Weights of a small transformer language model.
Architecture: RMSNorm after each block, no biases in attention or MLP, tied embeddings, normalized queries and keys.
Training: a variant of Adam for these matrices, 144M tokens, 8814 steps.
MLP neurons of a small language model. Each row is named by its layer, matrix (gate and up: input weights; down: output weights) and neuron, and shows model dimensions 32-127. Each number is 128 + 32 x the weight over its row's rms, rounded and kept within 0 to 255. Numbers have three digits each. A neuron's up and down rows have the sign that makes its largest values positive.
Before each neuron's rows, "fires after" lists the tokens most often just before its 100 highest values on Wikipedia text that the model never trained on.

fires after: " P", " T", " J", " M", " D"
L6.gate43:144074115158113131114171127160137130113153130169162151129134140122057083172092166114111154083140044104165148152109135153149135132110095147127106115100144144100131138117157150122113137095112147188133178130131062109093137121103115074097170134131133145138075098128100077145107064157138000129
L6.up43:166110094083147158153116086128120146094154130171160123107099087134108191107055139098171122210093102166124148084159131130107126107157094105157129065067110081194140120096124105119102160196177105152117114135111183117105109169144131105117155157151162171125172132084120132135118126124102090167
L6.down43:140077148136125088091116084139152128123160175104084141127063093135158185127104124190091098193164142131126157141143137125138152143119163143133122091114117093167154147116125104125146202112137162196111162178133137162133160109122139162129181110126185158133128120137209141069118149093160183111

fires after: " the", "re", "h", " H", "e", " h"
L6.gate428:121089135147189110118139146122121140113169166166128123075112187135113089110198102133128108163178077137124170119051095094104090128120122163141148165171146115174092165113107135045157142145120170152101111132210096178101162178110144108067154155114119098109117163121176063140126104178088096103
L6.up428:127190109162162148145138122107193133161074138093169115065100138113176143112127108153080118164100135195123163159138155101073144092162106139140152122121102092116122198095125163138113129121121098053089104084253149130116148151109159188123101121125118135094110163169146089146134182161138104125
L6.down428:129106150097067169077110098044132198088118152111129098119096139157114080167164083096098170119148159143105112138138169113108100106116139141101074085138164129157135108164119142072143091165090110108107179125128131141167232132138069067085155147141133127125133131068071097086102186109145120113

fires after: "-", "H", "re", " N", "a", "e"
L3.gate224:129087047157166122132172137162148130123155138112229138108079102050185098202192088138116094167155074133129159141153098149134131085149078088094140167120154064150077120123154144117103114137128173114087154163111144171072143141113172124121088117079132120132173146126143109129175092143119103098
L3.up224:078128175183143140160175074162119184087159118080106107126156122168162115125139136123088142167183127116100120111137166137140141135116105084160134065133094115100134133115109173090084160158142148098093134103151132196129093164124186165134082085101175168149123046129143137167175081177121073105
L3.down224:178125109112097131149179149121150184113172149116126114091167141177115071140101106152072104116174137125095123097149153166110140083176141114056189090170156059156133086147137158073094144192143121141150146168136137091115194123146142099077132125104117158171108150165152138111098042124127087122

fires after: " wh", "w", "e", "re"
L3.gate25:133127101154165083133175130120186161123140161134120076130134120119105115175127089119067088147124084148138186128154117126096152134186186139067108113112101129119181195183113118134082173111058162151096084122120167129100121121077126116090146120091087077105136126053162047131142152104112134130
L3.up25:160093135150122131105169169057076135079132170151164126119100178183116128131114137125112137098117060168093142096083113097131099086108102133137106083133142087176127109130162100139083169169143173102127155139158165118061161165130162132131110135050175146123070136131148069150144100136113092081
L3.down25:129154119088108138158183107102180182089143083150115191224152078160068178118115107167110188134169135104113131096096123137102160071129151137113174171174145125114069180135128154155091122124079078092098164077177137173126190176127121093072172092111114151136136129078165077110151133133120137089

fires after: " ", "se", " o", " I", " s"
L8.gate167:130142104065106113143112074132122128131114111075106120152121131093129140101159103144173098150148111130104077131136078140113138171091146082151134117104117157097145119104082123097160110104084134148112152123156181214164148088169096101151120092144158127100058102144147100192163122072112105144
L8.up167:091152066173141158117178113206135082085088082167141157084130082118102156103047122127149116127107141195142136112111100120084147152097081161129081099117094134146120132133117056162161132136087067145142132123127123124117085077158129158168130095163139123152126158160213211111139096156167156151
L8.down167:091125143055138116150112152094110120082134029125115187079197151079148151092168202129092103076072151160120179159161152135180140137098104141136136068101127111113173123170147082097119114182087122087105141115168112117141104109201137152158184165178093115127124074144164155126111095139073154076

fires after: "\n"
L6.gate64:069093081140056160183095085120142132170152139120120113126132098121078120123154142149097176141044140156109099118185085133113136132107147134098053169106158150162119111132125149087157153099197106104106119113127153145101161136149143169060142114101121148154108175207125132121162166131175148154
L6.up64:098151117154131168193088061173143094132050133131101157128172098150118121138133096118114103113113144111102138165153151137144112141150131116127085196206159133154136152127144163114150108103132097125096123084129134064152122121163138093098165104174104124106168141159126151131117165170151139144
L6.down64:209098119150156111070134155083132163089136103145145123148092132118150138149116137124142117113161123091160156145039140098136181136097127120125185089078107128065126116076107119122116179119131132154166117176202116179142118113124119139180110125110133150138132097098127120103129097128086096166

fires after: " n", " h", " M", " m", " a", " H"
L3.gate200:095103166156147158113125171164152079100148096113176141126085187083116104123123156128180138107170104073190116067178119136153127119108124117091092058101143102142091120132097114122127112051106130196147154177128071082116113155045127134081117106120157147195110136072175082147120078078154144135
L3.up200:037128147165108093118157131110180133069152153120187102126122129143104110134091127117123123166142056107182120139097164102067103147118113128105107144104108073171137162149107124103143168157111121099091162053145106162076121139118111148131145133144131050204107085124099125097186082125162139181
L3.down200:183116133123131159090115172179170176096127116076156131169141160161155070038104128119148108136120113177178140098187064086147084105154150119155149154144181112130170164123091143126143167085134122085061147152132149146196148080093093214091134163045153137111177184100113117119123086165138135105

fires after: "an", "u", "ian", "un", "4"
L3.gate361:120112147099142121108121188150158130125177134149176156107106134091110069154211123123133097160227176101110134167133157123132159097118101143112113162178153136124171097153142072099149102109080102101137097127110061116105141159065189105109109132121077073195080128079152086087174149102130142134
L3.up361:156156134148136140171060159185153098138110104059114167179101114148100140149132104170134152121135062139099107181157099174103099156087076225117097138112141097100205128148171152127142088119084151181117106150176126131153090081146129103130133146068075090119084097143152151133114167160133120199
L3.down361:172139156034162154175196157136174158101060129121149135126166156175094115092073090148143149093119134209122105120193145080118134141204153111113150065173096140108129125145164084139115147100158106108141159126105164114118176153142119139149161089130096058132167144129082198123112093115152129103

fires after: " B", " the", " T", " Ch", "ate", ","
L9.gate423:116111132128171178073154127150072138139152095122118085046140107177162087105134078129126101107093131122189140054084199136129173184097080141125139126099138125077188124108101118120147092108130173132107157119117075136103151103111160094137082087096148155163111168134133114124151181120104145135
L9.up423:086128098115092145087093163170151136166164125125193141104097144184118171133130106109122098113134086134170220144082144086101149177175172134103155142124173124162173204127100133194159123163132143097029145177147131112088182150150146147075103101105110085094114143124145116066157099148128165127
L9.down423:139091118085215117090073142125124169117203150152123172177069066116083116096138132126099096107071078097081176141125149147132077111168157103107145150145112149158114107178124193171149103144177124125178150134072105105122172069100106133197105140174119170118096116091086171108120148151169109127

fires after: "=", " ", "er", "al", "s"
L3.gate35:096104115100112110182080141148128133077143067074125183173161189109111157091123086118186170114163137139099033081123171144190135141109069174097079163093152102106202130104150115168114099097122143159088144166057037127103120120180184110095120108155137095103193084135103156112115085133141050134
L3.up35:121147168175119099150139092106110117114136148125157101110079144088165101168153138164099103161095150141130135177227151175130116160112121153093068108149123113129141150135123109135153145153202061146114181127115088109094112118137158154114160128083182130166121134117105120101130102139073161165
L3.down35:118180168119135121144182132140120118155145151204093127148124168150154166117106089100082161135124068157124133061143202153170093157127190121099073153101157127175137111138136195189093089111098100149179105105102117099102130144216180038142110116112113121069111101081106136092107131194136114154

fires after: "-", "|", " |", ":", "==="
L2.gate18:121138104113111145154078127169116147102102095135114113133114179133135119161068120094158099114078130170130077152062170147146129158070121105106114124078087137140067146120189133200161143072130111130114157132127143118135085116145077099144058129092154111118119160095110122125128101089079144099
L2.up18:142189128142118159192077096183175125141115089120100119135071113089128073132115112109188106163084132129148076163094155104136114121087097111102129068099061142142061090140177122158169162100107093150174125089120163140149043066140063103110054168109118075122113112106084177117084116109092147111
L2.down18:106158104135096145150066126152145105150055126173114126137195099135022081163086149237128113110041177147147112120119149113133174106130107111051102117101079153164114106070110174097169135138107066107150226131118137089126066096172094127137129101099143134153085139113145151139076137076113130093

fires after: " B", " K", " H", " J", " Ch"
L3.gate201:128120082151125101141131105131143082101159110144176156061119159124160164127082107118140160122193114168116091101139190158114158181116098124095119122104122134122112135115065062177159135118102086119042164125134086153102089196150169169139078100138129134130145066077101099151220095132141097122
L3.up201:117132173165122145118112075115139142161110154115091149156117151186111120098124207121147142123220127126113131049056190142114133068134171121089130146149147134150093220133108094165144193129127085136176087108170110074148133159156126212110090146076169130129106123123133090133175088161120095172
L3.down201:144113136185140120133167174121116134113070136139124159149110142170062114165113128202180090196125118118142207041105151139155116092133090137138132125136135122126139160046134141088129126059183140136161135115093170074165153084147127119147174060126114150143111137157167095157084116143115162145

fires after: " |", ",", ":", " of", "-"
L10.gate125:129115144081096110135112101198108161205124107130167162077163137106072089126188145109142138145139154093167101125133135070113097109142071084125135154130134070130127134145104063111133089141100111156052103110136174162140166123119110097102135140196144167105142076185140138076085128137090052162
L10.up125:163101119096093134079132106148185118175129112127131103043142115123102136120114128125136073168105131144149102084128105119132152165133196121129166087067093138063121116132109069169084155122136126147115105186183102105170070139079134142189139143111111126126138114132134122141126073119167149221
L10.down125:146111182111177171111137189113081118162116112154114151082109131161113103111142109065174146135148116157196150134145129129129148137132146124084146162135109118125078090135101115060142130125136151144120124154132140177116125140133145128087119096131077146082159193131159132164135129166169145122

fires after: " |", ",", "\n", " (", ":", "-"
L2.gate281:098072108170098104070084074124134158141124142079141109153119156125080080132169118093116120046142069103172137143054131117170070119172180130091086161088132139104157126111219124202147138119143112123081183106109128121105147104057106112171167118082133122141174152170166118129127092151124137073
L2.up281:154112133123105102113097137116169110119144088132150146134099110168141122121109137136156112112135138089163146139110092136142104117112206106095140149154019140144124115082122177123089163097186105110132140105084144115132162110054108047210161121137097051116123089168082146109107091114132113114
L2.down281:103118078177117070074067109157139119124091148136120098138168155154123121126065130207039088107078108109123139131112122104150092047164116118089079113139162179154136121129171203198155130160128122167141196100087106114137105120115085186145171154048123101108202146146116135128112095125131082105

fires after: " p", " P", "ig", "p"
L8.gate333:136109092091100117138132131133128140100091205111148079118156155188178134162130115149211141087156094180168117087127176110137119120143115152150058112141110179135124103132167060130157100069156099162101129101195165130157135117107122217162124083139155114133090160121137156137079167100131165166
L8.up333:171045156137110169146117143120172127063172168140098104156164159142132153121166118107144106141097102118184133150092133087144135102110100127072162100162109139119113141122127079131181176134154156067117107127154108142193126092083152202150126117147159121066084152149109085160093173090110123135
L8.down333:093196151117118119111086161076136136148129141136170126133098117180111134169189140146140143105153057047149103106139153111067136152093110150166126150136057137142139177167159122153132166161162101108142116122098161133097150154116190174079108129203143116155172146070119143144133183127130142145

fires after: " of", " in", " |", "f", ",", "t"
L10.gate188:163124122092132094150075158165089050163125102159170095136065151134181144164116132116165146128199127102099058089076178149114126132095114175150137113156071122097111103144117136105165122095133140135137148135100122146125133172095147079127142130117104117134102089081104098186192113184152117144
L10.up188:136132140069164092140161147093088082113110112207168057100126117090167110069153140101142149188106124141122146139169144123135127153125172165136114127075144089148086111119098119157173154121162143176108191160147097171108122148040121097130087109103121200145111070173138104115080126105082140079
L10.down188:176118143136122092195104183114129116143115155106147156075125132122085121157058100111147129132157157148132080138103132161153148105075175124131110097157063179145129068138145172048060077131151126133133152114100076075140169078092115139111066177106136155109075139126147135110162118149179150152

fires after: "ur", "il", " b", " B", "ab", "i"
L2.gate129:132099097164093204144171161124152141187154106130110152157171131127171156123108103120191175148156081144156114111116135112112158131172118099120138173078108199110143142152090137175158142128113088155170124125085163133156154157120179072152107087119112074125080137110165074143186124206160076147
L2.up129:194152099107047181143111148197156154130109136101102099100120162148206170133093150119118166124205175131140151101091165164197152214122105135093133105134149189102114116116115154180156127134124136117078158155177117094128105183109140146162106109129105129130137079126147120170140110169164073133
L2.down129:154113156093113159056145162125088138097102144114048095121153194138136074145119167097082128162112150120175196071066118106134154082110142151107163179135150147136134133073159130178173073132148143093113115104150136066110122117145114121135133152115169057125108199118105072174183181151113154146

fires after: " R", "d", "ou"
L8.gate137:124136126105101122130104086155064096095149132119132082131072198138108177128130139099147128109155107095128099163129117143123112149138115149160162140123120171125153111127063104132145126107120158173133210137090148189096174059131127093104127144125155160129075099102153079148150119154127096130
L8.up137:069139148140127107111068111106166151139133127114092135124108144122099073137174114071114143105116115111111114153125131154218173111099131092160177108118092155150061103121091091105058076185132131139091148126157083118135156160127178149133133118104103168144061143096125156120083128056081140099
L8.down137:129095106112121113151105107098107140061088120132129104109089165115071178125140147181185167122125116162181155151151139105119114117138137158152090148104127042140136110143153172172174075111200183177162158126139121148149098103095143178124148172108180144106169154164108079118075131039143126153

fires after: " m", " M", " n", " R", " D", " h"
L3.gate336:105102093094154133096146188107154092116151135153171140101095133110102114108108150121170132096160091150189139097127197096149133110097141122076117098115143088159120121129064129125115168127100090164091101089176145162105120185073161175114140102152138139136118141126119130152135059098208141140
L3.up336:109134148102117128113114118122117098097160153179078095131137215169118136079095112113125128153174167176196151161138142066201065101075148138075138115160079125111070149131106163111086209141066098131152158108193116113055159158099096120185122160143138138094102135090098131134130106113161087160
L3.down336:137152199095125120087056095124132146081174147134128106173160155177138160052101138137105055186128075141128120122138081123147072145129123111113172121141121062123125178123091159139077169099153155096148146196173073106118170129144090117159154116101165114131121163151171061153131144138130141117

fires after: " s", "os", " c", " S", "d", " t"
L9.gate326:077142100166127148151171126180105124202129186129136125142130125080098103089181175118143156080118103182174163100165117145136119145076147167101097118151152097099095188126148109140129053096144152171105140113147124175131155072095141139089111145150140088137112149139089135134130127115114136162
L9.up326:109110110102161138082117098143145060103116109161072150141103157134088154125050177149093183182130082139162126142072135161110184158097112128170100134173126183126088078158118113084078049102112095132111114107133185138095168108185112130181138152128135156101095180135127189149126167137195194134
L9.down326:129111204133183186044147113063140129168184108132105156090145132101110126141151150107099164128095161080084194115121171101157213158136121127143114130190135181134166155168103121191128173155083127121183132159184138152111106148159088059090091089190201121143185073123119114170152165161110180104

fires after: " ", "s", "o", "=="
L6.gate338:139071102133113091172165129178193159117208144161108142148165163112064180180132109120122134124171099203106138067107156131158146169134118096105074187155118141038148102164156158073097138102119133152115147137121084084148109131176147098179131073170121076118163137123112109129086136163155095141
L6.up338:072124120126117131136127106144135129105158076161167094117119168148115112142105148176174150136176113144105136064140160146122152139095095180132089146109100124099166111152100169114131117145100140171104193088049087109075139131187130104075160100127152167142163063116083168110149102175171107169
L6.down338:121167186120106085073158083131138117106133104188162100099113202155134158097173146118147150177186098165093197067133176103157109078081132179120116151076091117089171104156114172111138170128085165178099137132082144125114123099186159083135176159142142107166177088136089072117152051179102113089

fires after: " the", " a", " T", " be", " The", " t"
L8.gate258:117076155145119164165139126150124074090168112139152203100174119106155155129145117110211138142119052093118147127153175140163135205154111137173112132074166154040183172127097098129138113107076112185058132133134084197155129155120139149185121095080149144184115027140151098132165088147142106129
L8.up258:134082119085106150124151171166129109105088131200218108135127147152178157174133156148128123119118118147125138160173107063141133159127181118132104124067192130091158148117091132147062100117123163094064189135224080117082146102154124079121125122143100126137084169117169130132206161164157199081
L8.down258:202189086127150165159083157106129154137144148156108103134179156190097144083148104091122149122112072147109106114131141119188105162152128139109135089131153143170124116099136148102136110156145096088092155175135162110137131127111106115166163158066179102184162159118128173136182132141208148119

fires after: "un", "an", "or", " U", "im", "\n"
L3.gate184:114104126132152082126123154123133103156150104149131122150069129092166143122153110140190132110096110125141048176143108180120123194131111178198098178109151106116161080142121143102179098144191123188155118151170117108189110035109099115128114102089113071100158115102153153099170122143155167146
L3.up184:127162169076131133179057176161141149086112102117120143176155110153137137104120133144134158165160100145098102181086179135150189112130189100118168204170196111112197175172121152096178173099093150117147081115122100135117103165178064084120152094117086085117169138119151114083064106101124103140
L3.down184:162124188079187164119160111123103097068175046129090146112171144149132092128157093131134130162179128150165155098098162102179182115129162118081165074096106194093128133105121134078148142094064146121134164150103183167150098184158093140118139121201102126124151125201112141159115119136043099155

fires after: " b", " J", " B", "r", " L"
L2.gate291:116118138163071148097166098148126152116143138148107163129137159106170099080088175154128140105128175094156138122144174119152201156121085097136128093038147114095146073129055143209088144158157103095086126170055141083125148123148168073131132104087126098138071093163123088094120099146087041135
L2.up291:149137140129110101149148142145162166129149210154104139110188181153169153092126151106082125135143131105086187096120152140129157173093086132174106101109134097117166085111085115180069139157142141110131085134093148171123145200150179153175095099081101097095093077090066108114145151135047056132
L2.down291:141093128165133104153096093158132126167118109104153160116167096097115135156126181122154147158146168142121176059082201197178137124144080082075139111138132129130143117115132165127132103165170099128170192036129106102199078094157137167110173078140165118161126153161155138149047163113161136119

fires after: " h", "av", " p"
L6.gate108:155131070133140092099136160137147149130132144121167123145105096130152146165139135125147115099118137183148118098224160141070128133152088107163078146129136078121136161139167064178053129074156109107103079129147052141154170098107156158103087071107118110151038104103124110151140181095122162132
L6.up108:087094112047123108102143129122099102140188146117116135115085230139108130157128155144137069170160146171075115127090070099127104106098152137078155103135147112157128133063126165114162083113176141163178129107146125206165138142132128185089095100162098112159095131158129123124113146111082110151
L6.down108:176137112142142116078139152113101127129121145123142101094142119190119151126100137181156146110152098143135072089130117150121065182183144168140114236126120122100176107125149168126100077081134157137117118125148128094142147146106176132078190107146101125174156160080120173141132121142155137180

fires after: " H", "h", " h", "H", " W", " B"
L3.gate61:112135057042138119091147163105107120138148110103141100108105139089151095154101144131101121122196127172132122120093134112065144171162168116086143077100159151110104177115103121186143133064143107145071127080130111118122151128091112133070127109110131107118155114081128110134157111098119110078
L3.up61:112137110097100115125164098131115065144138148074146114163136127137114155107107183121110137111123107172119107062098175118111163147121073116138108141114130147188187115165129144108129122090072136152176140133068162092125100107145106125087055082120224083158129167134150104189159133126201113148
L3.down61:097117124139185079116196163099083202156140111108179118129156162146136126160121114158117135105132167139099216103075132125105087129137099135146150213087182088190236151115143079114152099189167159115149124135138159116165113064159086103113176128145147164105112140158142079184077109144155129102

fires after: " R", " C", " H", " c", " V"
L6.gate568:041112154171155160162119139169068073162135133184156155117111181079152108105106182116165114101115091029176147126108116120110105174139114096178132136144153112084179139120098132139122124123121155137079119163133150149173170131068129141125150108071131116137112105117124064108141125124101103098
L6.up568:103154158123132157139090169134111125136125099177187146135067178077139095172156154145033124085135140131175122185134159164148155116103159143134143206149155099103171082147124082094125187125142068153133155091138111131086163171110160104134097117097143154171180177128161155132160094142082118076
L6.down568:134123153109145151103159145120138171133023112165094142098134148089081171180157081192154135160099131098124115122159134140107140133188095112089105164146184128160201073126111121120128152084148126166142093161143094123104128130126187088112184159186149179144174162111153115144170177036119147131

fires after: " B", " ", " b", " L", "l", " l"
L2.gate26:134112113154104134187158085107123175184137109119150167136228116132123103096115147135119174111138170141120092083127174177152175202115106121183092110113134170084107117158117137109143109098135162042132216177147114133165122126144128172134088058130177141156134100153100120129139138121131084155
L2.up26:095116115150091130168134101114122149197132108140161175181229092131092083088094167135107161073096141115105110093150132176145227168119095117179087085095125140069136082176138129097122126155084141042151218091138067114136118123139152165133080065149159103169163091143099153154093168142112100149
L2.down26:123114146149133097139163063071128136185068112100148175134151103114110154160159147117188201103085142081144109094127129137177123089132135104136157148179077132136098081177124131063142143176119133117158143099123107083105094160130143149117160080130144066095153161153056119157106131089163149107

fires after: " L", " C", " B", " d", " D", " b"
L2.gate350:167074083155140099131132125104136104091134163140153134153125116105104099109081191129093228147155143146170132091164124126113120169139161098144138111023137148129174124150099119164098145183139115129121143185100156083078120150089154092117184125121114129143137145081157105112190104141116064155
L2.up350:123142123174124087083113114106139160141117167111164123158147117154122124101116166090080179120115157163180098131101098123056178139159124056145138170075139135156160137122132091172080091160067130100111140180100119111083142074155148171114139078109069102118163139111132126118126142121060086092
L2.down350:133144112216087149140139117140144091125091075081156133124151065087091106123105175122141188172079125161153157072078116086137161140159092124111145125136132138160157147129158107075143109228111144129121133078146140081085029141115148154135112084132133089179113143185126188116065173100158170147

fires after: " 1", " E", " S", " ", " s", "B"
L3.gate45:111083125153105066133181169131138118096122139128198195138102154113185162176100088158165127097171105151126101134130157127053144156116118105184129127122090117065093080120091100121094115129107120082125162097098148181077126165153201161144113086104137128138132083121106141145184135129199115135
L3.up45:060069076180109102152140181146196132096123089169197163086162102092107138088086088132182182153180157136164070122170125170118176149170078108164141132059144044111138095121092044153098102117134137161127125122105085124072152174136169110125144091168092164157124130117100152100130126073151136145
L3.down45:162154172106192125174120134077154154120109171084059106121150176147148081143111118102128128131126149111107126145136150105179128096114122165127111070167183154149157109134176122089150145152127186097120082120152132108159103131164077148122122163137132085126174162139203117130160134139058123157

fires after: "ur", "an", "i", "u", " |", "b"
L6.gate356:088042147159119145101088113173098133126140083100104136117063219023151084121176143080182107118182138133115058109106142109146132170170103163144145108163144115129128129132132113120154111143135173178092119175136041146183050105111104130095119099102101130122114122097149133111141109094096101098
L6.up356:138140104131129123107085182131178085155108088137102178168112206105146131106080144129116146100127124114098131183157088158192107149094141157088107139098133145075150215170142133175109178113142106115142171166154080142197110070107116162091169130080056099104083101170143096068113127107134093140
L6.down356:100126120119140112157120177120134195070115106080080099097168164164131150128162136137119152121045091188130115145152136129089087108174113154130120085184186189117108107149152096134159126127167141141155148139136159152126155173136078179073138178130117095115123149146129150120141146135121149105

fires after: " |", "f", " of", "g", " I", ","
L8.gate531:183069070111136070132089137146139152158113109172133134095158134108091168135168080121125157148106126121200137114096090119153148157121110126141078132102179175121130081194085133150153114174107176177112114145142131108122141173145087123135151094201045137158118117230150045130089193120084094147
L8.up531:151100111125116147104165158114204182162144154153161111111128133086111192114104118128184148163092113097150135129111117142091144113120160148123113110096161141153097119113141080121175142158115099134162141109253143163151126148078158072096165136136135101173156130172109140178135094111163076124
L8.down531:134158202096129090068129053179095109120183152051112140109179150148090122175129128071114135093111141103104188197052074141158180124089112177120114094136076159189113115131127160029109145130092127123118145140120133218128139096139115168098078140110137088145064161107122163147184165213156063128

fires after: "l", " b", "r", " pl", " St", " l"
L2.gate38:167119100177136132148152139135109119109121149104101133158100133127153070120185125124095102093127151115102190147114132165123113173118128156141129097131150154160168150158163123198114141153076110115105180122094120089103101099132096144150064058101107143108107128105155103128159115151098075100
L2.up38:145097110155052141154130141117093148137139174124110116177161098123120077101159126146081164072129165071108204175132118167165117163085166128154144102112138135126163093178194110168115159141119187090115152119110110127118083150184105146149103061148130142117141130094133137071172131143123056175
L2.down38:119090129128121148131147143102133131180071140134166120175099068139113136116167139125130172129137173177154138138134109049147162112142082128125165148139137159129103133152148166113115030209125152123183102087151151118161078111181157094069081123128111127150106152211101140149115162124169170123

fires after: " ", "s", "=", "o", "y", "ion"
L8.gate192:139069143113115107152201117132095144097111120146118135119076174150160137109155130138177108142161133164111111037144130136137138174097118128106079138061122118145115069106118156101148146080067134232086182158082091144142083094134102111133162084158102148108153157118151058126132106151080112186
L8.up192:058101194145117117204145130136183122019151102116057172103118164169080121062143126169156149096100104117119131125149203121151152126080088111097129171083112105136127064100152153120047090188136112122139151093068135162130084100183174124109154141067117172173131133074090151072104122146160158117
L8.down192:114172122097126107121126136101141161115158129143142064085163149160117170112093183109060119176127141135113164076115146125170106101090126204105141090159144126142194107121118174155127159109117118098112144170164163115190181129199088083142110108127122171151191150094083120132121129172152139106

fires after: "t", "at", "g", "st", "b"
L3.gate428:098082117158154158111106073139132195105153117116131126172150176144145104157133180101147100058137109128126122120114161079160141120122159137092111081113165155119117139126162096174154107131138122162107208140065107151159170070118127188137135148147147085151091118179139119165094109136103159157
L3.up428:126119101144127128085155123147118161103146164097101157153180128107141146146160113124156101104109137075096138065140131125192163150147128123124142119119120117061153088162143176145099067126147118172157114143082078126185131105097188165132112138225144142141150161104089100195107152102175167118
L3.down428:157079117155146102148084128158147122188130139127133096158147148117123175079141191107113120115189101122105115138163025120133098134184136124146108126112051118117187107072110157134132143157149129075074121203129130116130172148151106102108136105143108112071089134138185138141110085149173164038

fires after: " W", " B", " w", " T"
L3.gate282:133124087144125073115214089093156154133156158117191119031129130192161115174077088142092082092117113104159104157141163125084117109140073114104133053133100109117118136139097130113092111099170145157108154129126162171070146195157171131105089123151112093104150090174143115170162104165116094057
L3.up282:119129108158106124128170127198173135132151131125096188138125141127134159089115108158160116129114086137122101128154128177107197182170113164122169079091114160096141156179106108159101127075115119155128081083121100153171087094108168100126133090119096129164114137108165116179172148157191099123
L3.down282:089127123217164118153105123125059154093191129087191183111122164100093106156163097125117140076126148080099126154160092165099158158169135163132140111118139099172196069119150138154104140114175131117152108134167158172156135075120152090133183112110138090135064081149147088165116152106132085113

fires after: "d", "t", "et", "st", "od"
L3.gate93:152061139096151112101163100132124107113189165173116132144150177111131125077079145056180126071067159141130153155149139082162132083097093112086098101104149130074129125126178115157168110083135135212111176109087161168190182072164131159135140165123156120173135098162084137151082052194180169122
L3.up93:141085151077146050109157070117087217185142096089111133133144129133156088087154119061116206101087174116107181108114157122164120113123109090113121181130111150130139117149183171151102145122135149127130093177159183099165141152137130163065163188131141140123144140115137084206117171172152155051
L3.down93:135112126141128113094071071152110096131055086108134107193073121116121121100117125093139097105129097144084073133128099181132121109145105107149137128049120112100188117123064141149141135128154146131107128134147172150075134084104067152151134106121200064105122203108156078164136116084145164064

fires after: "le", " H", " le", " re", " h"
L6.gate34:148139134109128158104176158137123175146140163132173053108096107154108085152141107183124124097130112164161201159125203141096119115150083144146116173174136126133100137109130091105118151104157085107096139107151135153064144165127142102128119141124116109163109133160150107101172114143101148140
L6.up34:160085120098059120130117155116114142129172091079112134094132197113153149151106129119096137154162156151121130106096200155179115119180134199074137149166142139159124083187137128104113162113189129188133183137138127100143129147147115124149176127174153120099146143071187120105137138119087085169
L6.down34:103113108103162138164138120116141137162095073179169165138092119085121171181110140127153047156133083148082082101176068199071103187185233103149100174115073145175077119110104122147052134068140152154115149163115133106119123162119147102169107123142132149156134117108160138130114144138167180167

fires after: "ur", " c", "c", "an", "er", "ar"
L2.gate378:087138133237143106103098045123171135199133170106133203083170149078147109113132114108123153079118081108152140125102167114126190151150084081144122165134131143137130109123179138144119102111129152134090144138161084122168068131112188181135202100139107152159137166159168120115178117142093122164
L2.up378:117148151189102129152073094150136191138120140107150132113105175141128136146099197135133149085125130119051082164127107126141177177142104093208111157121150151129152156117126149117108118143120161126090134144124138117181079125166117132187192093094045149163124107227172131095126141099103151121
L2.down378:106151099139091108140163096038068097145121143113097103125111165202100161103069135171081128138133093164095153149148163115106135189168135176132129105144072171112102123141057136104081136141144126118098111117120136098155139164160084119140124084089167152123055098074125087147142177180069167136

fires after: " C", " M", "L", "C", "T", " D"
L2.gate12:056118126184136103135165085165132150185142169172098106101140144219119113150103194117143142091148114172134114170123118155178071091129171121106156131121137139156142145140095124170163126120104137147140155145141059132049107158183201071124188125092089116099057076129149145125145148152079047129
L2.up12:049135108136126161119099093130129098106139137140171121075131084121083166110078146098147144153149107103217092150140125133047137129130135079182121128051108129125090130120100096149140136129134098163116200064147094112123074136147150112111180147110117119137120151128116157119098068135130076219
L2.down12:129141137201103087102136078053122067149140164119044122112167193121136126098115132154089113138185077121093123127064139088144094086117078084141117102183147219073099133147091158151128123146096164087152119102129148116106128144168091194179162087166135113161104132074164127113098176152129066131